MLP neurons of a small language model. Each row is named by its layer, matrix (up: input weights; down: output weights) and neuron, and shows model dimensions 112-239. Each number is 128 + 24 x the weight over its row's rms, rounded and kept within 0 to 255. Numbers have three digits each.
After each neuron's rows, "fires before" lists the tokens most often just after its 100 highest values on Wikipedia text that the model never trained on; "fires after" lists the tokens most often just before its 100 highest values on Wikipedia text that the model never trained on.

L7.up1519:124089131139099112108142142136144129123122106145123121170167085131123170156141147123138149153134139132103100137165169082158100107112106108116089088130124110102152135155087132153155140151172144106129118140132141139127170133146145165122120138136153050079152147136152125147189106129099124111118117103133122136146082110166118139092148181120154180098141143151052131077139122128093081146131
L7.down1519:153100155103149106137140163085119119111092138149136104104105173128122125162094154106126123158119110089138126168101099146118127121095150103172128127145150080126073156126110153082124172119133153157114135046120121126094109186130107115166105159133145124135127114111130106120077172145146132116152148125114104104139196124144123148114159133125100130130095113126189099126128107129151152137150
fires before: " |", " ", "|"
fires after: "\n", " |", " did"

L7.up1141:097119081139193125113133111152087084141144119126152136165129107112088095135133133191157116152092170108112150126175145110154115115131112145112127105124077123138118120153091097123138160116146110158138130131139138111130127124130155143125117096136130091154096130144094116158161118139108118123096114157144135096087088083141103135148122142122134122114115094120138146133102172090123090135167
L7.down1141:128166176128106156146086169155138112116135141102122164109124149108135148133123165118115113130116113108136098138136142155135085148147141126099115142099181145122118119098149165163093165055134130111123132101105121170168178184133120074132132158124142094115147119124117110149124147111092134136114165105145173141159159105132115101095076121099132121113115117079150112080143153128121133106112
fires before: "|", " ", " 1", "|---|---|---|---|---|"
fires after: "\n", " |"

L7.up142:129129058120142105107133087189080128145125085138142152055115109160118137095115154097127160128133123118114154102103119129169155127147134149134096178132113141133100103119116126105129124122111114153133121070123150113132128112128148178142122112144150157084135125096135145081129107140112147143115104125118142155127155143131092121117142113099100167080100109126102142103128122087140190115143
L7.down142:110110199122122165128125132103109167138160108134167135143140131170131144131130118105170109112113156160129154150119090100119148135103079136105125134131109131105162178156161081120165103061113078135126110137136092104119109149110145075098150133137132134127105147155105110160142149151123116137116135144073133130146151116133195107185140165180122124126150131179155121144104106117175144146142
fires before: " |", "″", " ", "."
fires after: " |", "′", " votes", "."

L4.up364:140131128143134083110104162108074093178092139111131116136144125183093126143130092187131091138135155085082151136141109099110154132113150170116153124138143160139145165167134101146118126099088117117134109109158125123140142103142126107144101144152144099119128154154126136084120166129130113130108101141110120095099120132138116112117138160153112137153129134117109135133136090131163132092152
L4.down364:158108151110124097113135142121125134148107123113106156125139144140135138146150125173179085134138150156125153123120094127156116129102138067116168092178157150152107126150134155142146065101139124125155110157127111122127160172110109120125149126092121083143126141106123131082092152135130111118154085119153142146123135164145123140117130135141087091132145167126089137141113112126114124107150
fires before: "\n", "History"
fires after: "\n", "Reception", "History"

L4.up410:109175116142172151133169102115101115139132115105170108095131119117137132119133139124106092150104101092108130180137148133124157127142135150114160157122115101120145160121120084134119163141146077157100096136181143122121124127140162156130141136155135136103115145125149158117151162115119106181121095128142135142118110119135102153123107183139118131136142073129123153098129117151093145155165
L4.down410:090081074104117140138099113135141147114130149141163126140121098139139129129121105110172134158136172107134141121135108116124138128138120111119050145116104133118118116118104149151117137132123122170181150149102089103124180124150090103154157141104106120110145125145131128099099124128111124086129132112085118077139143164146123137159109147141175171093143062088104082126077158138124145133161
fires before: " |", ".", "%", ",", ";"
fires after: " |", ".", "%", ",", " was"

L7.up91:139082134122169138160105155115125108130128122138142118149101108125138127149147196180142126154140122123122120125135154100136099155171135118117082143137143138113177126128136150123120133109104105093151139097149118116187098161172135102130154129089151128137141115130126145141113155205115093155103109138127119164128134104134083119140192113148176125166133119116108146136123119112139086131139
L7.down91:091145153146125120106104155090113133141094128105122132161152120149144095162137093084111082113136135145091125114144115149134082125086113083151164054070092156083124110136120140178107110107153144111124136132130128127110164147119099140164122135123135111125110150183109114082142113133137151120169110170111139101161098177092148095129138120136143159152144117147124117136104138122171101091163
fires before: " |", "|", "\n", ";", "."
fires after: " |", ";", " "

L2.up193:120170179129157165108152129118170157115159145067096175103101120107129149156112127114142183136147097100125115113161057138182123119124161140149111106141160125100113164146116156141133102102142099133144140140154135169109125118162121095079127130162111158109100126108111152138145118129125135170108083100153147150131115107135133101103093117099133104116137154149164101109155140126114154102125
L2.down193:118101065063128145149144111129113147135123113142132114139136105112110111132133108133170128091139147149141124139098162096151100148117115098102146153143121128105131141128139139169107133121138108143179143114111106086119148152109098156139115141106143102151105135118128112128137104126122121066163170149084113166141151162096092135129133142113132166117123147108118116131157138124095121160122
fires before: " |", " States", " hold", ","
fires after: " |", "|", " Total", "===", ","

L7.up346:121089102160151149134114115151094115152112128104155128094117089148111179102109146131138156146140122106122174107143139122137140099129181141109152133155145102135141125111122132115125077129121151130162182112120109130159101126175122168133113111103173156114122148151125138168100119139088143151098135121147120134117111115170108151123141130102130125130119141147101089110130145108137152113151
L7.down346:098132127128164117119119086116066153123123118132119120156144128158135110143131153112151098111141122134103136133151128160136050146121100111137115121070093160093113123151130129111144134066118119108144092120147127165120104149084121101149079143141137125131116129148162111160138124127093153102126153112081117143143095109156147104149136143096151161142138125197086184106120147105149115118099
fires before: "\n", " |", " "
fires after: " ", " |", ".", " Length", " was"

L7.up147:152106069154135122104146102127094132137165118112104106153140106163113166111105149102092140125098119144105140149114116125174124091148142157097127154114112093111096166152116116111120114144124098148125129106119140166162111120097144142117122107124118103092119133134124148141107130077163158144119126134152109143094124093138175162151115197097103096129126152143091095087136111143144138125125
L7.down147:118166115142088134123128151079131121120169159091121154118127121118166102124129113134122134125138097127152124158188100090118184149125158145135195120137159156149123152103135170084112119157101140171081107105116124178107116110129127165128093102135073093147142093144120131114057158085111136159154108093151127125074149171115124152117138136071120088121110160109110121151108144114126150127108
fires before: " |", "\n", "–", ".", "26"
fires after: " |", " (", " /", "2000"

L4.up989:124138111140162103111130179150114157167095114110132123166124116171108145124131129157123143117124117131127163168151134077116132122102142144137129134125148115153162171126182140117139152111152168147128092138149136097117132162114107121103153119146150189136103114137123110075130136141122109144138121134152147146135081163105150116154134146117137093122130087163097127147135089116127176148126
L4.down989:120137124139118132115134113120180123117103119158196155143121128135141122107122157144144106097163111150143147137120142129107144163128129062114133097136074124131140142135132163104098154125163094102084120166118109115149134143110112146149150125194114120120101152143102110128086120133187180113118093120124106121139135151095134097152129125118118114135171108142160142151149083125147164124123
fires before: " |", ";", "3", ".", "2", "1"
fires after: " |", "–"

L7.up1245:117154133140173119107156165102144128158102131073147118159152158184122128121115139141081102116115096162122138162126121107159113097121163108117152094199128109141138179163144169125119133131095139084113139093135106134160097143175121137096135125124149112117130129110098143122107147116138132152116105133136151154127137122141151160135139138097114103145132156145099102130124142102085114167120
L7.down1245:096140138155151149104124113140095161125128149106170122125127158154132126129119161135100108109119145114110129151122123131144093106101103121110152117122096122104139155128150102113125154100139107098113125134155092123111098150130149173162103135093149120121142125183110138107115144139138106149113104135127119167124107137158149138138080154091171115125121105123094095133104139093148148094152
fires before: "|", "\n"
fires after: " |"

L7.up876:125112120152149085118123152152105043148118154114134142158124118150097116129127161217116132170138130131109140129146132101137100104135145146101137142158118142128116131163160171154101108132131146135133138108129123103185147138093132127124130140099165099147128135157173157141063170152095128133143136161078143128115102143138114109102151115149144109137153086113129113114116157114132087156159
L7.down876:103079152153116110114112161126124162113104166138115134142144134154139135144135108115122091134146155139169135100121121132140097164125115088121148086099103116107102081132138110160106135151130152092079119155132113122123133135143112184119096162149149126138115151161111124091143157160101144168086155141072111138136108087115135137132125130156162120129119115161135143084077104088156099117107
fires before: "\n", " ", " 0", "-", "The"
fires after: " 0", " ", "==", " ==", " Total"

L7.up317:124118093114143107099112156158167075134130128126142125136154123147149139114167204175139102168152095123076160121147142069132153117176156165124087154126157130116140133103153137145144132108131141073085146088113137176153122159133147118134121136074196152133155104128127129161124140118138114118125121148083144127066137121205119128111115119130140131151129111097120146167148151108128129141122
L7.down317:086147124151146130097110126123114136105134125137162116172168122160114093143150129128156080111139127128114140126131150053146109117115170130130144113123071181127114097154121132157112139108113096110088098157141137142093135147107131141134083137158145120139139141184075109133138107123135129076143110117090125103133081153129124145099120124147143108099146075108131136102103133084148121089159
fires before: "\n", "|", ";", " |", ","
fires after: " |", " ", ",", ";"

L7.up281:112136145120160089131155128120127098149108117088124144129139166157132133137148157171103100196126060148101142116158125139153093117130111139124105157185119154153140129151140170119098109122112130103134109124121139127186129178131146096138123139109137116137135129138114138148078147155126140139147114122119141147140129150151126111109182119139114129082151142117126123109121110148107120141114
L7.down281:067091179132138141095104135093087144129107148137152125148136107130116103150172099150145134094130149109130111112133156085146109112121106120120111116116111130070147124130161146124126139075145110075149140124146104130101121180116094135154093145115153137129097138183132141120116129150124139130083092122104117138162096148128117106131103130126157145129111136167144117124106142109136155067137
fires before: "\n", "|"
fires after: " |", " ", " 1", " 4", " 0"

L7.up873:130117094118173097141128154125122110103110109107151113155108144176144152104142157118121095131148115131095142149127172077156163121134148144113145151173132133094155167117107144139133079124130155096156112109107127129205134115212135151138114130132157090139162138112146128134127128167117115115132118127147133157107135144158117145119150145123087118147137172142117117121153138154133111149126
L7.down873:152099126097162169111116130118085164135116144107167096126136114117106103148144114138160134101114162115088128099140105124155136140125142131113118107090113108121116130123121183139126130097135124108132154091168125136085100140091120126160135150074122121125118141184124135123103090154108124132108150128118088163118096146141151132122127107110172161116117101130102134127080105091139131104156
fires before: " |", "\n", "|", " Yes"
fires after: " |", " Yes", " ?", " sale", " No"

L7.up1169:117134127124128109109182106163121110105111079139123146099132138126100158090118132105127108122144052099129160142159111110148123109147119113101105147151133134122143098130091168109160158099104134098103094132143134167108128110117153132141128114156140154100068109144066108143087114086099158114121120130129143163115051157129159145127156154124106155093129122139135115099128084129116185164112
L7.down1169:112102154150155146184125119092153120152081151148159156173158126120147115116110087140137158112110136138138100098145133118189121125139107116112158079123163137117137134176160115100150173103118128118183128119151128128121101113096111149166143095092125135163146172158150153131148113132100143144101095140123146168106089100116137147163166158083123112157073128142096128141098108111095133153100
fires before: " \"", ".", "==", " |", "The", "==="
fires after: "\n", ".", "|"

L7.up569:122123122137098126120152119141104108168168093099120133121142111125110090130125148133116126116107117102110152131153153115165140067101095179133135126148155120098107194125085164087128106121155138135123174134135130153146123138102134156104157119151137138075093100137100100132085131080113118172182125157144130132092119115115143163130127163094141104144081099127182096197101116128150139141129
L7.down569:131121097085137119143132133103117106165138121118132133187168118152135124103118124132143125126159143151087129112120108111138129104109083109090152138135119120123158163108171139058185135124111101076145154120124102132135173106114116144125125137115126099129110164161160118133114129131158160107140110069120133075132118147125133184148135155091125085156158142164104085119090084120081169104120
fires before: "″", ".", " |", ":"
fires after: "′", "\n", "|", "-"

L7.up1183:121137081130133130143161168113109136167143087131109151116138093109106150151128137128118084121074109133136152145155111132175126115094165155130125179161113111092119137118119124117146136097135133133161189123129140129089163093102130159101125110160105126080117141133100131125117089098109116139148168108144094158080083111131153138153114143083177153128090145155143130127086125114121133135135
L7.down1183:089092113141144149127127092121122129151128115125146111130117107146148105132120129126105112159115107126173166126149136087136102137134111123150137155134159128148129119109118159094134118133101092101130196137144109104130112100115152141125140114141125060125108170087147137151165129106122150135097108134111185129100131103165121156146102185131149105125134150134080114083127108151113137115117
fires before: " |", "."
fires after: "|", "\n", "-"

L7.up817:097112172148122120089142119136135112155173073123138150082147120127129169159103147145145095125093110149119142146182104102154140123146156125161096141134154143141126135089140136102105133121122096098139090153145138098142096121172154138124114114115122173070104143153092130099138138128143097138135113143119127137127119138144115118128164140100138177099144111126091149103098114150100133174140
L7.down817:145150158133136086124137158129123150125116144153169102100150145166105151088155112096196142113131136119129120131097130114143127146138179101121161091111123139130148129119136116113143126143121145125132126126162110095148128105093101102155155162115125124104167129133092101127161092113090128115094125154107113135165110115156166182139151143154152137202143187180096116085139098108158102130113
fires before: " |", "%", " (+", " m", " ("
fires after: ".", ":", ","

L7.up1016:138106090132170118130159099153091156113149116134143130128132160102086135116121173141149101177129123096098137103124127088121178113171205149122131158130149101161138097162141137174112128155095162098131147166126130109178132128170137117071134153089130158124114145112098156129158172139097121158117084139176138121083147140150134119096120127128106123089105109123121102089146137108118097128134
L7.down1016:107141105139123152123092122149106092139099130146100128148144086154156142154134137105119143124132150134139128149122123078137156140095124110102114135139164130104130136166147123125160164091124119136150158117143092130136155160128134121160115117133134127124134137145185106141126143177119128113101139141109110125116108086160122167147145128131156127105111120093100128106092136091125127130148
fires before: "\n", " |"
fires after: " ", " |", "–", " %", "irmed"

L7.up700:122120127155168113103123156164153137158110120129165120112131149158123144131117128191156182126093108108125150132124156117150113121158111156108117116139144129114154147137146133146137094109110116101143097092166118140133134124164117116138101123149170136170120139138097123087070132132153130148063164151131147188146126111133120139114145143101112129150122083142144104140147095105126130147138
L7.down700:129105094144118101114098148144124125146110119112119139149152159131155140144121092119073115131135076175085110090138120155153090116097120140119156084094125145129104134150135116178138104067116165135135127116129129100122121129107147111138145132148140127141113124151141123131143133136155130172130092166128132097141130119070111105147189128179113132147160106117123121122067113153134086115109
fires before: "\n"
fires after: ".", "=="

L2.up1092:144147063102165121091139137157158129151142144150143133110093149128097183096111145153138126130149110145115154179107120134145116118120147142067144121140159129075148166113146176158147153116127138148125152123154082096135156155103170133123129134125180127105121149123123132111178130119145079165125130141165141144095119124134128151123127146126117123150132106145123130113096097108163060147133
L2.down1092:140116127101127135123131134138133123119133117136198110124143114123123135153151164113096126131109132135116131127078114118113140174129128105097130138103141127096146159124130153102127139149160131150122093143088055131128149141129087158104145153143141139115161114144108155110133059103119107124126175105130111098137148108082122107169128142088174097172138153151088097151125096128112121147098
fires before: " |", " kg", ".", " teams"
fires after: "–", ".", ":", " (", " U"

L2.up692:116115151108137144104129115161107149122155179086121096092121165123133146104105144134142136112115122134088191113130148140159101152151125133102111117112125087118116133172125168103119115134106147167087165100132145118135134127133153111127142123152162108105123141124133139108147109130138122179111140139138128101100123144133148150136119141095101150140134088105121097087111111133163063122149
L2.down692:104129152078098118115095143115155110131123148141118116145126105162166129117132119118133144117159130137120115096137060128149109152151151096127140118091095130116116124146125128105118133144119138121122133097086098114111154116118076106113149140095155134140176166149147093141132082101105133160130149093091133144082126116091143119178159100091097082182118183137109123129126113146138111061132
fires before: " |", "–", "\n"
fires after: " |", "|", "-", ",", ";", " August"

L7.up141:123143119123196076118169111106116102141113136112168171162136151150112167107120152125104129134148129114109155101101097139111099114133135124127144156154117112128136114128138161153088098160108131083137134134123098124162141158137121147119147143147166128178108095141138163137109146168137115128112111135112132177109147153147108117105145137110130147134130160175089105112156118153090089148135
L7.down141:105162144141147176116086133121111128134116155092167123145129159101171119148147154166096110104115137124087112108134137087113136119155100132123110129139100157123121121108144139132103141100142108097168107132119125128106160173101139170182126124088137123177130091180154107161112168169145141127093113164110117140119094142121092145132093126110156140139143124094096120136119131131095153136143
fires before: " |", "\n", ".", "|"
fires after: " |", "."

L2.up1208:114137110117120091098150170121178137161090116139112150157160164153117120140125166114132143163149091121126157180127102107132121112109109139078101149101157101113106161145113154132120138120146118122126120143103131100099142116084174100135143124149158113129140118119115099146129162169128129170100119152129170097102125111166158209103117121182105136166135130128124130127136090113139135217150
L2.down1208:121127165126128164126153161112142144105105102136166135140127148107119100146147106084077136099142135124186146100094117136162143127136118159116165139161101115120143155090175197118108124110145119118097132146130123126123119150137119142110138146126101147131068086171089118147135109115156174123126140127114121153158114141070105101132117186113137099135139120133100110137144097124093107122117
fires before: ";", " |", "\n"
fires after: "–", "+", ".", ":"

L7.up753:151105111117178087122118151127092117122126138137144114140137155101139148136106175152126135142126125131141105127140157120133152143162130138107128108126114154111142099120145171122117091111123142090141121118131118129160122168202174095131139146088148101166137116144138112126145162172115112143114103162146140120089135137106103093136136086121138115140129092094133163151144120110154108115132
L7.down753:086089146156125160142083130112123147172137123137139101167147090146080147137154115143120135114077139145127152112131112102131102121150124139139155110086125154110106100119156163182166155078130109114144139150115087138119190137106101137116085102132142127124070112185091129128150072149098174113098160134114155176160097118077142114159098128160184156125135103114151149111078145103136135146133
fires before: " |", "\n", "|", " –", " New", " Japan"
fires after: " |", "ore", " –", "'s"

L2.up748:140154107127170104119151128155153117151126134083134136094111158120117111116148094116093094109139105138135124169134100133118141114132159093140173120086130104108119164138158108128119135115088148122107111089173145156083093157096147134150088083166138128130127123109166142093154173139104118190106135138151149149146126122176182105136127121121107145123090102100097142097105101110168109184127
L2.down748:116152096090123138144122128124119123128126126148151117128135085119153121131130162127189172148137133081095114086090082139113105132116094126082118159130079125121172147176089101132134115125115142127114152160126105077124142128147157116115204170161114109115133136127116109156104160141114106116059159147133147100137134126098167128101127131131173147111135096126123119122133107129103147119117
fires before: " |", ";", " games", "–", "our"
fires after: " |", ";", "|"

L7.up24:173162130087097118111175159128160133165165140105121160136113109125116142088116156107133161131145078130126138159102146142133109068146150154091120164124132047123079161129127169092134107116121104116134132108126125140120111145138125130134107161140122116070144144124124140104112113105105155124099139143143129126157144129120154153119145082088151089130112150140125116143120111100135128136127
L7.down24:117154140128079167139088139097145138119120116169145095101147117140182104147105093112143144136114154148135126072142089158133130141099154134151155089109130160150136101132127142146143118128121092150119162149116130151130126094115130092151116139104121111146132157129129092119094108097135148098171154119111134107095135144127119073133114097140081112126152125117105090136156162136177148097145
fires before: " |", ";", ",", "–", " ("
fires after: " |", ";", ".", " 3"

L7.up1299:131106130149143092111133197129120121144124130119168137115116159142140149145112155156146123118114111134111125117148133133166112121118156115137131093140135147137168112157164190122117109129118163082136097096097124104185106141156130090155124156126172119146161121136116144095092166139142091152147135140114140169172130111104129122146169145112133111155116107132140101143137089116126065142120
L7.down1299:107112130153129128113061152165102148122103119114124138144164111165143120168123093133102107127144131152094112086130110154114065146087101077128156079089108125089138121128144103147112102046138165103161106133132107088120128135119121139149131155125144130119109132172152161120109142163131105155105108172107105143168130125116143112142151114183151134169161103155153125128111111094154116106102
fires before: "\n", " |", " –"
fires after: " |", " 0", " –", " —", ")", " "

L7.up196:102142130126151151112136107158128134111129125106103125145128141163118156118149141125104111123109118106124165119137121173136086149136155158127100169148106134126138147157139137131129101136120099138142148154151118125148151154144145109168153094113166156148104118087080144120131128139110139104129108114173151181109077112156120135100142136123149111125179162166143114161107104111098115104147
L7.down196:111164111135126158153138108113133117161121118134137107148121113099142142144110162120134175158183181140132125088136152106128118080109084184121150130132135153125129110194132148100108127120119123119138057111114184114098136120152119121126130155108141152219152076121157087145100111140101141118101143124117135148116098142086104141119117142128143139112094119128142172100136140108122176147091
fires before: ",", " |", ".", " (#", " ("
fires after: ",", " October", " February"

L2.up288:096135153083135122114140139105150127129131115127106077120090112153141190115124154126122103131121137130143133146140116140145089114138162142098177072164137106157124117122163128127105169077131156117116136077124104151104169125092143087081153119138148129132135161088128109105117159157112111161106113162125135108149168159107157125134137128130166135110083141129131102086114152112149097178128
L2.down288:121123089103148137097134111149132117122143133137128156108148110165106123117117139142151128146116152117169116106094129133135133153144122154141136123110115135119094186106133109116164109116124086100123140135084123129122085137146063108147160140128099126109124127153150156101170128133170133101112129120172120103140112075100118170149096136112104091158126182147138102141106162091118136086124
fires before: " |", ".", "'s"
fires after: " |", " the"

L7.up39:116143113137115145120153097112123104109143110081155109144155112143115144155148152129113115155120117157137166109160117098145133115125182139124122134149148110108146148118132133126157137120120146121116143078126117123159116127132127114100119097111198135113146114088116152155129142137114132122122080128155141115101139131173146135117147136143147087168113136129116095114161125157123093166142
L7.down39:127142080133176114113125138108135127121114117096154102160140155142128134153166131109126119090172150163069125104138085106145128149129119143113188118150127131129141165142156139126128164117129110119092167102147115145104123158115112146160127167086166157158156110187127086098144149124124119102117080143117142160066126151147130140134099152118125139125114138143067126122127116120140164127163
fires before: " |", "|", ":", "–", "\n"
fires after: " |", " 26", ",", " "

L4.up1247:121122111107156139157130157135102111169098103120165134157123154170095171157123104141169081145118152099121137149134140075171124126161168146116113167144120077098124159135134150164130115103122093094163150129146104157143092147157117142140095163148127085121111163123122164168089117150082111124131104150136169131132141170158134141127163138114107173158137160149118132139102103103091159123143
L4.down1247:093126148097137121139094135102137104135121100151111140125132127139144120134137069148128152133118155175130094092138119118128131181132083105128149112149115159133121103150108110115119117128109103126116101156097131078129142078153128104125127135124103113154128127116169117153128095125146139127134154110112097091160145106108138079151086120127113131109135086132160113116140136172144086096090
fires before: "\n", "|", "-"
fires after: " |", ".", "\n", ")."

L7.up660:135096172143151134111114136138164103109091114131119112157163097119144166085146171134161108139114097142115172121148155109126127101116144137111085092121171116110149148103127108112142160114146127117157108102150117148167108174139139119112137106105134129109156134084134150133135134143168101135102148120138108124133132117194159184113130114157149115143120120129120145109149138146103070134139
L7.down660:076156148119135142097129087061121109144106136138168093129154166162147131143164111133173108113158155113096138120126097099157129131131151112118159106163098124138153127142133158141128173157122097088097149130150129124126162169080121136161111136131142132123155140145099117085106145130113125117138088148119136163124105161114128154105103156165141125129111171174068095105116093101164163101151
fires before: "|", " |"
fires after: " |", " at"

L7.up161:155105097156143085131143140138094106105134085132145128153149096152107130142145155142143134182119146122138142135140098054130155132152136144111107163115155120104133123151121109111148112104100111125129125103108113124143121098118125156106125132127195127119184114115113110082113147141108079112107157142119160130088167138163112140134100107142145149107111118110109092116113129152141113165132
L7.down161:108154131166129150115120136119126115124111127133136110128148127183151117144115136128145101154128129104078146138149118093147149145111172114147123094154093163150157092094128124118131116132155132144091163167118110126108131153128117119144152118157114085135155166139149116150089127122108130115117120164107130121089113110142146154104113118162127106156189118080112116091154130121173141129100
fires before: " |", "–", "\n", " –"
fires after: " |", ";", " –"

L4.up1077:149122084128142097102130109120101137148141116105123104096110101134086176134151146144111077126128141074147115171160164091081165139151126160130142100110097112148109145148127126148121181114142139175170104086116117122137108141161110114106127087128158103106125077120129106140128145106129116167118105140124159128104119123136175108124128103131152149108101140146102118127122176096152184142142
L4.down1077:106131121090132134156128126101176126083104145112125126133139185120129131111109185131137142149154114133129120064101108169121129136099137120130098158119103089149144115131118146150162123142098143140143138143119150118125126098150098085137154124117143120132131136114123108155142098148112137126110161140138143103186154087122072147131156139172095082096133137119146112148113075146084171102155
fires before: " |", " Break", " Television"
fires after: " |", "ase", " Actor"

L7.up481:154123139163143088139138124130127120148116115120119136178158083095132150116133119151144106127156099108101132143155123090144127102100124158136106162178115110118110169133153159127169133096111115117130108108127153190191145132119126142128144144167160150123140121141122096127109108152126131117111153148107111106105132139143160118120137087138122152097132137145095146159107148138135121141139
L7.down481:132107122136132145102178094120111107108124142127174073153153125147138147136120147150131108130156127126135120175102127117124121133109131075120131111174110147116129076141116078157121174093141162169141108150131142125143146153109151110127116125132100157155129138160083139153121164128086135132120092106097125147109115115128102192122131142166140065125130130119140114098124127130135183110125
fires before: " ", " 0", " 1", " 2", "\n", " 4"
fires after: " 0", " ", " 1", " 2"

L7.up515:135116133129135114126160160116135095120146123114106105120139161122154173129113133123154110110138076092137117142148121102126101110130125136150112165123129109140123131136146099097136151131109147100121158114136121166148124107128145134162143111153101153107141109106126127147121124122157165154095097144153135122127121136119169095103172126163164150141123136127110138112091127123081101111113
L7.down515:117179161146128105107190132108084105122124128118147123128150123142151137159142109086131145133127151155094149097124117141136106156122164110119138143143079139186123094123130155159156095154115123102097112147170115117135173145120106110150116148114156120102122157157057109070130112102110145101107111094096107118143120097098133139126124134194098067155149151120127135104138092123174125131147
fires before: " |", ";", " "
fires after: " |", ";", " ", " J"

L7.up355:141084116146151127163145116104123096119124106126164139147170178116105148145110145090140126112162142177126145156130076136125143113137157114136145124178108111135120104160133150132100123169142150085112147125116124146132118102166142149115128122113111119145133136142083125140137131131141143105128095108159148144092129141142143162120137118091140173145103199135125126112152122123097127184151
L7.down355:091130150161160130100132150088102122145110143095151127142107139111121149122144132153125105107105117088120115118135112111090128127099134111111144150103177156097115110158146132162117121120121108123118104111109120110091092179137149104184137141105158133130148126135107113126124156148114176142142106164133167138170135104149118165131156145091113110135125130115104151138133174111086144128150
fires before: " |", "\n", ","
fires after: " |", " ", ","

L7.up676:120126114139172093086157134141118119142141101138129111122132155161136108168119123116162087126147131107160174141153131107111127074161133162103127131113136131088125125136171080115156116131118142132155103092153148150142141111138132135106115145100152151118147127123115144116154127111151095159164065142120147143107056109141175136131106149149114122155123129114107124130126123163134124164154
L7.down676:098143121153149117107160167160090153095099114143134092135184115151119174113107133088160103148147119139112142137099081111123126132150087138109136151119125105092141158096121109130139151118155092114119124110112137098106152111134137101159132122130138109140127105135132115139185113168137142115106129138123117064124121102179172148139139167126158124163149154118060139121118084165099163162154
fires before: " |", ".", "1", "0"
fires after: " |", " /"